{
  "n_layer": 10,
  "d_model": 704,
  "n_head": 11,
  "n_kv_head": 1,
  "head_dim": 64,
  "d_mlp": 1856,
  "vocab_size": 33538,
  "activation": "swiglu",
  "norm": "rmsnorm",
  "norm_place": "pre",
  "norm_eps": 1e-06,
  "positions": "rope",
  "rope_base": 10000.0,
  "rope_fraction": 1.0,
  "qk_norm": false,
  "attn_scale": 0.125,
  "bias": "none",
  "tie_embeddings": false,
  "parallel_block": false,
  "init": "normal",
  "init_std_qkv": 0.0297,
  "init_std_o": 0.00663,
  "init_std_up": 0.0297,
  "init_std_down": 0.00408,
  "init_out_by_depth": true,
  "init_mimetic": 0.5,
  "optimizer": "adamw",
  "lr": 0.000396,
  "lr_mult_o": 0.807,
  "beta1": 0.9,
  "beta2": 0.95,
  "lr_head": 0.00456,
  "warmup_steps": 393,
  "schedule": "wsd",
  "decay_fraction": 1.0,
  "decay_shape": "pow",
  "final_lr_fraction": 0.1,
  "batch_tokens": 65536,
  "seq_len": 512,
  "doc_mask": true,
  "train_tokens": 889200000,
  "steps": 13569,
  "dataset": "wikipedia_en"
}
MLP neurons of a small language model. Each row is named by its layer, matrix (gate and up: input weights) and neuron, and shows model dimensions 416-543. Each number is 128 + 24 x the weight over its row's rms, rounded and kept within 0 to 255. A neuron's up and down rows have the sign that makes its largest values positive.
After each neuron's rows, "fires on" lists the tokens most often at its 100 highest values on Wikipedia text that the model never trained on; "fires in" lists the words (lower case) most often at its 100 highest values on Wikipedia text that the model never trained on. A number after a token or word is its count.

L3.gate1148 [ 92 132 132 159 149 149 143 158  84 115 141 117 162 185 117 106 155 101 191 143 128 140 159 147 116 166 117 148  99 123 117 131 129 121 152  80 176 149  97 138 156  93 116 146 106 123 103 125 137 135  64 138 179 145 103 148 158 120 150 110 109 143 142  98  90 137 102 131 162 117 126 117  99 108 160 106 161 118 129 108 126 175 130 153 140 127 129 126 137 111 133 118 134 113  91 123 127 172 137 175 122  97 119 148 158  84 109 154  80 164 119 134 110  79 142 101 203 144 144 153 153 157 102 164 138 127 162 137]
L3.up1148 [151 129 158 116 152 148 138 153 102 149 122 139 123 128 114 136  96 128 132 153  54 120 180 109 139 160 113 101 152 106  93 125 132 105 151 121  97 152 104 126  98 143 143 122 109 145 106 143 109 138 133 131 122 105 136 117 139 172 168 110 107 149 108 129 116 129 110 106 113 114 182 134 122 136 157  90  73 159 148 110 136  99 158 136 116 139 161 126 113 144 124 139 164  96 136 127 141 115 122 136 144 111 144 138 145  94 110 116 144 124  98 161 105 129 119 152  93 150 140 116 132  92 127 119 124 143 125 139]
fires on: " what" 15, " how" 14, " said" 9, " There" 9, "There" 9, " until" 9
fires in: "there" 20, "what" 17, "how" 14, "until" 10, "said" 9

L3.gate818 [ 99 153  99 104 119 139 137 145 149 108 195 114 103 178 146 155 134 105 148 144  93  99 126 110 157  73 130 135 146 135 137 136 164 161 121 155 123 123 124 111 125  70 146 109 132 154 100 139 133 100 109 115 103 103 134 161 160 133 141 148  96  49 115 119 176 138 126  97 128 104 151 122 100 148 122 122 102 149 122 127 158 107  99 103 135 122 118 121 166  87 114 144 131  77 132 129 141 122 123  99 124 110 122 138 143 169 144 101  78 163 105  56 144 157 129  98 117 131 145 127 129 135 109 162  87  88 142 163]
L3.up818 [129 140 140  81 126 133 173 114 130 104  99 143 131 134 143  58 125 103 140 125 146 121 148 167 113 129 114 146 150 127 134 131  88 124 126 127 141 146 104 128 142  68 122  85 133 108 117 130 115 123 130 130 130 118 162 188 138 110 130 155 107 122 173  73 106  59 109 156 124 121 130 152 108 171 106 114 142 121  89  97 123 135 102 119 128 128 147 111 119 123 125 165 166 113 118 150 105  72 132 137 129 126 112 110 143 122  95 122 130 116 112 124 114 157 137 142 106 128  95 126 163 157 111 170 143 116 135 110]
fires on: " over" 49, " back" 7, "-in" 5, " up" 5, " Over" 4
fires in: "over" 41, "back" 7, "up" 5, "in" 4, "overrun" 4

L3.gate1628 [102 159 141 126 165 109 124 141 124 125 129 157 132 129 127 118 130 115 119 110 148 155 152 173 141 142 127 147 102 121 116 120 147 137 142 131 142 136 181 124 141 131 160 135 129 132 136  98 134 106 122 124 134 131 137 112 145 117  76 118 155  96  57 109 135 149 109 104 129 169 144 128  88  80 152 165 111 177 117 100 123 132 122 170 121 122 131 156 123 129 114 135 147 144 122 186  69 144 121 141 139 126 148 132 119 119 101 132 156  95 161 146 134 123 142 127 162 112 115 155 124 103 112 139 159  83  93 112]
L3.up1628 [101 102 139 114 170  83 147 144 163 141 153 113 143 150 150 115  89  94  77 155 110 123 140 102 145 123 116 102 116 137 139 115 163 134 116 132 148 182 121 147 166  94 163  90 132 146 106 111 128  93 139 146 103 117 122 121 161 112 166 161  83 134 106 111 156 136  92 135 116 116 131  85 119 117 125 118 102 157 105 158 190 165 139 165  84 126  97 144 160 163 120 124 138 138 117 183 101 139 112 112 111 120 125 129 128 132 103 120 112 126 152 132 109 120 150 140 143 137 160 153  94  90 133 145 144 132 134 145]
fires on: " No" 39, " no" 15, " any" 14, " every" 7
fires in: "no" 54, "any" 14, "most" 7, "every" 6, "none" 4

L3.gate545 [125 105 107 123 140  67 139 142 129 130 149 141 146  60 159 136  99 122 107 115 129 122 149 129 109 142 150 118 127 145 118 101 122 197 121  90 131 145 101  89 132 104 141 145 159 141 135 167 118 166 160 108 143 116  75 154 148 167 120 145 120  94 110 140 117 125  93 104 118 109 122 139 129  90 126 153 140 157 152 111 138 125 118 141 132 123 131 165  82 120  94 167 159 102 113 115 153 143 134 120 162 152 120 164 106 107 138 101 134 129 131 136 119  98 131 120 129 156 136  66 102 169 127 103 152 106 179  97]
L3.up545 [ 98 105 127 113 119 113 147 155 111 127 151 160 172  98 175 125 107 161  99 104 100 104 105 150 100 142 113 134 136 160 111 134 153 145 155 128 129 122 129 128 101 128 126 117 165 165 139 133 149 122 121 130 137 117 130 123 135 122 107 122 115 103  76 159 122 161 123 138 125 109  92  87 115  85  87 114 116 124 116  85 167  98 151 106 114 147 133 161 126 172 114 130 126 117 129 135 143 141 128 100 113 139 161 127 163  66 118 140 113  88  82 130 150 115 114  85 100 162 112  71 110 135 118 140 173 139 164 117]
fires on: " part" 16, " Part" 11, " full" 11, " results" 8, " result" 7, " participate" 6
fires in: "part" 25, "full" 10, "results" 9, "result" 7, "participate" 6, "resulting" 4

L3.gate1157 [151 119 101 188 130 126 146 131 150 132  83 132 129 156 123 121 126 172 130 161 103  83 138 102 161 171 161 111 115 157 137 129  98 112 140 139 126 119  86 161 178 132 136 116 171 128 181 149 144 133 131 139  90 138 129 117 135 101 150 134 168 159 108 107 119 103 137 129 173 116 126 137  77 144 113 150 138 123  95 119 111 147 114 127 120 138 142 128 150 162 109 129 139 106 111 124 110 127 128  93 150  95 147 135 145  94 129 120  96 108 149 122  98 142 112  96 116 121 122  76 107 131 121 143 146 123 168 154]
L3.up1157 [116 160  65 139  96 113 134 109 109 113 105 122 128 154 136 170 105 127  88 163 135 119 147 113  89 132 108 114 205 181 139 130 104 147 109 121 122 148 124 150 100 127 124 119  91 155 143  79 110 131 117 167 154 136 127 136 127 128 118 108 134 153 124 141 109 133 110 150 132 127 114 165 177 138 181 139 160 141 122 109 132  89  97 137 152 124 182 131 122 110 165 155 118 126 117 124 117 111 147 107 144 124 130 107 105 151 115 102 133 137 139 170 143 181 143 130 125 141 128  95  72 150 103  75 133 163  93 114]
fires on: " this" 26, " This" 16, "1" 9, " Since" 8, " they" 8, " also" 4
fires in: "this" 42, "since" 9, "1" 9, "they" 8, "also" 4

L5.gate540 [105 111 152 149 131 179 139 122 166 135 118 113 137 120 139 108 132 120 151 132  82  90 137 142 126 127 122 151 152 118 160 161 114 144 106 136 108 133 108 139 119 164 106 157 144  92 117  96 120 101 149 118 142 119 148 123  92 104 100 139 117 132 133 133 147 129  97 136 134 104 116 144 146  97  95 157 179 136 133 179 135 135 100 156 165 138 124 181 134 134 139 138 123 108 129 166 125 158 175 151 149  71 123 149 115  97 148 114 137 132 153 120 139 142 144 108 122 140 116 124 141  98 153 125 157  68 138 129]
L5.up540 [172 109 146 173 121 114 167 146  94 142 145 122 162 147 126 108 137 156 115 176 122 152 126 116 150 138 159 160 107 161 107 146  80  99 141 143 127 125 147 126 151 130  82 176 125 133 119 143 132 130 134 135 148 150 124 147 143 141 103  89 138 138 131  89 104  74 153 102 130 149 122 105 115 167  67 130 119 149 141 155  96 130  98 157 144 130 129 111 132 137 116 113 138 101 121 141  87 103 104 112  78  87 117 157 113 129 151  68 153 156  99 103 113 188 134 132 106 164 118 196 125 138 124 137 138 103 135 124]
fires on: " now" 11, " even" 11, " later" 11, " also" 10, " not" 9, " ever" 8
fires in: "also" 13, "now" 12, "later" 11, "not" 10, "even" 10, "ever" 8

L3.gate1008 [165 140 137 148 102 146 123 106 146  83 145  83 147 154 123 138 100 106 119 140 131 144 127 132  98 139 141 137 101 109 114 123 178 148  79 104 147  94 117 138 111 164 149 115 133 160 153 103 141 132 138 111  95 115 150 151 126 108 123 130 125 170 144 152 132 134 129 163 160 126 128 118 148 162 125 137 130 182 129 126 134  83 123  96 131 119 148 115 169  99 117 127 126 125 115 149 163 131 143 164 128 135 103 110 117 163 132 126 132 167 155 137 109 176 111 114 152 104 129 123 130 113  95  94  86 118 141 155]
L3.up1008 [123  75 138 106 139 152  95 167 127 145 149 132 136 142  95  94 151 146 100 121 143 154  95 121 117 188 103 157  84 149 135  89 116 169  68 138 163 118 102 124 111 122 154 133 106 141 111 120 122 110 117 122 163  87 170 154 135  97 112 148  99 106 118 149 120 124 109 141 134 108 128 142 111 125 134 138 110 103 117  93 140 117  91 110 121 135 122 128 153 117 109 158 139 136 162 120  98 166 122  86 148  87 102 162 130 141  96 154  97 101 117 149 108 129 111 126 159 122 121  90 120 161 124 141 125 110 165 126]
fires on: " code" 14, " title" 10, " text" 8, " song" 8, " record" 7, " track" 7
fires in: "code" 14, "title" 10, "record" 8, "text" 8, "song" 8, "track" 7

L6.gate53 [ 89 159  97 144 120 122 131 104  80 184 133  68 145 146 159 140 113 120 126 113 124 126 102 126 154 148 143  99 131 148 155 148 115 136 123 105 114  79 124  96 114 116 151 174  98 149 181 125  99 157  96 121 128  95 129 132 144 131  77 149 168 125 156 138 152 136 121 115 125 101 114 143 115  96 124 150 155 109 132 126 126 141 169 152 142 128 161 158  90 168 127 100 110 154 122 123 128 156 146 147  95 135 166 152 124 153 123 121 138 136 148 108 103 128 177 140 139 147 163 132 132 105 130 143 164 135 153 120]
L6.up53 [114 114 118 113 132 160 100 125 132  71 164 126 141 116 155 153 148 121 119 108 116 127 158 166 143  98 132 163 131  76 116 109 126 131 176 125 148 156 158 104 122 140  77 115  95 117 125 113 151 116 136 132 129 145  83 130 116 149 140 128 168  91 143 105 126 139 141 129 135 140 190 148  79 124 159 117 129 148 116 122 141 157 143 128 114 114 185 168 121 169 167 138 130 156 141 146 128 131  84 123 136 151 121 108 144 144 108 106 135 111 109 119 122  89 160 108 114 105 150 145 126 108  97 143 104 123 147 160]
fires on: " with" 19, " led" 15, " due" 8, " leading" 5, " results" 4, " result" 4
fires in: "with" 19, "led" 14, "due" 8, "leading" 5, "results" 4, "result" 4

L3.gate347 [128  97 142 105 128 138 176 113 135 113 115 107 140 127 105 136  86 126 138 141 132 151 105 144 183  94  99 112 108  70 124 151 117  90 128  85  99 134 122 116 133 124 115 104 122  77 128  93 172 145 114 119 111 118 121  96 142 124 149 150 100 149 133 114 141 139 168 110 112  97 130 129 154 125 162 136 110 108 150  85 102 155 181 124 141  99 120  99  88  47 119 139 134 112 131 153 148 168 148 106 131  86 133 135 141 179 123 108 150 113 130 135 177 169  80 113 164 123 104 120 138 114 114 161 107 138 143 123]
L3.up347 [103 113 107 117 136 143  94 154  55 107 143 137 172  98 153 141 132 187 124 134 105 114 106 119  95 140 153 108 103  99 124 145 132  92 144 146 155  86 136  99 134  47 125 123  95 149 137 111 136 142 117 124 140 107 108 128 123 158 129 145 144 177 155 148 131 135  94 103  80 150 121 174 126 116 128 107 129 106 134 119 140 151 169 133 101 148 131 155 145 121 113 176  63  89 137 133 140 132 100 143 142 134 127 152 108 108 175 135 140 104 103 100 160  99 125 141 108 133 142  98 119 127 146 107  96 136 156 122]
fires on: " has" 29, " left" 13, " elected" 9, "os" 8, "001" 4
fires in: "has" 29, "left" 13, "elected" 9, "bhosle" 7

L6.gate733 [127 149 157 144 104  62 156 127 122 133 161 148 123 104 100 117 106 152 114 130 135 112 114 165 125 123 118 156 126  78 101 146 120 140 133 146 145 113 144  89 127 118 139 157 152  86 181 155 116 118 134 129 109 166 120 115 123 117 131  89 159 146 128 106 115 114 132 110 106 143  97 118 139  95 156 126 152 127 129 146 135 109 157 161 125 129 129  81 130 194 111 143 139  96 120 146 120 112 123 128 159 142 140  89  69 167 115 112 116 157 172 143 141 117 112 140  90  87 123 185  98 113 157 109 147 146  85 118]
L6.up733 [120 170 130 174 109  90  89 104 113 123 130 152  99 168 122  92 155 162 122 119 116 153 148 145 130 152 132  88 145  83 160 145 167 137  99 110 113 130 145 128 135 136  92 152 103 158 152 134 144 157  94 148 141 201 134 130  69 142 133 110 102 155 125 109 135 111 129 127 114 149  96 128 139 148 109 148 129 174 184 134 157 145 107 132 159 124 145 139  94 150  99 110 159 159  86 129 141 136 121  91 119 132  94 127  85 156 107 156  76 107 141  90 136  88 138 154 155 147 143 140 128 103 116  90 158 136 116 109]
fires on: " of" 31, " late" 11, " in" 8, " later" 5, " early" 4, "e" 4
fires in: "of" 31, "late" 11, "later" 9, "in" 8, "early" 7, "weimar" 4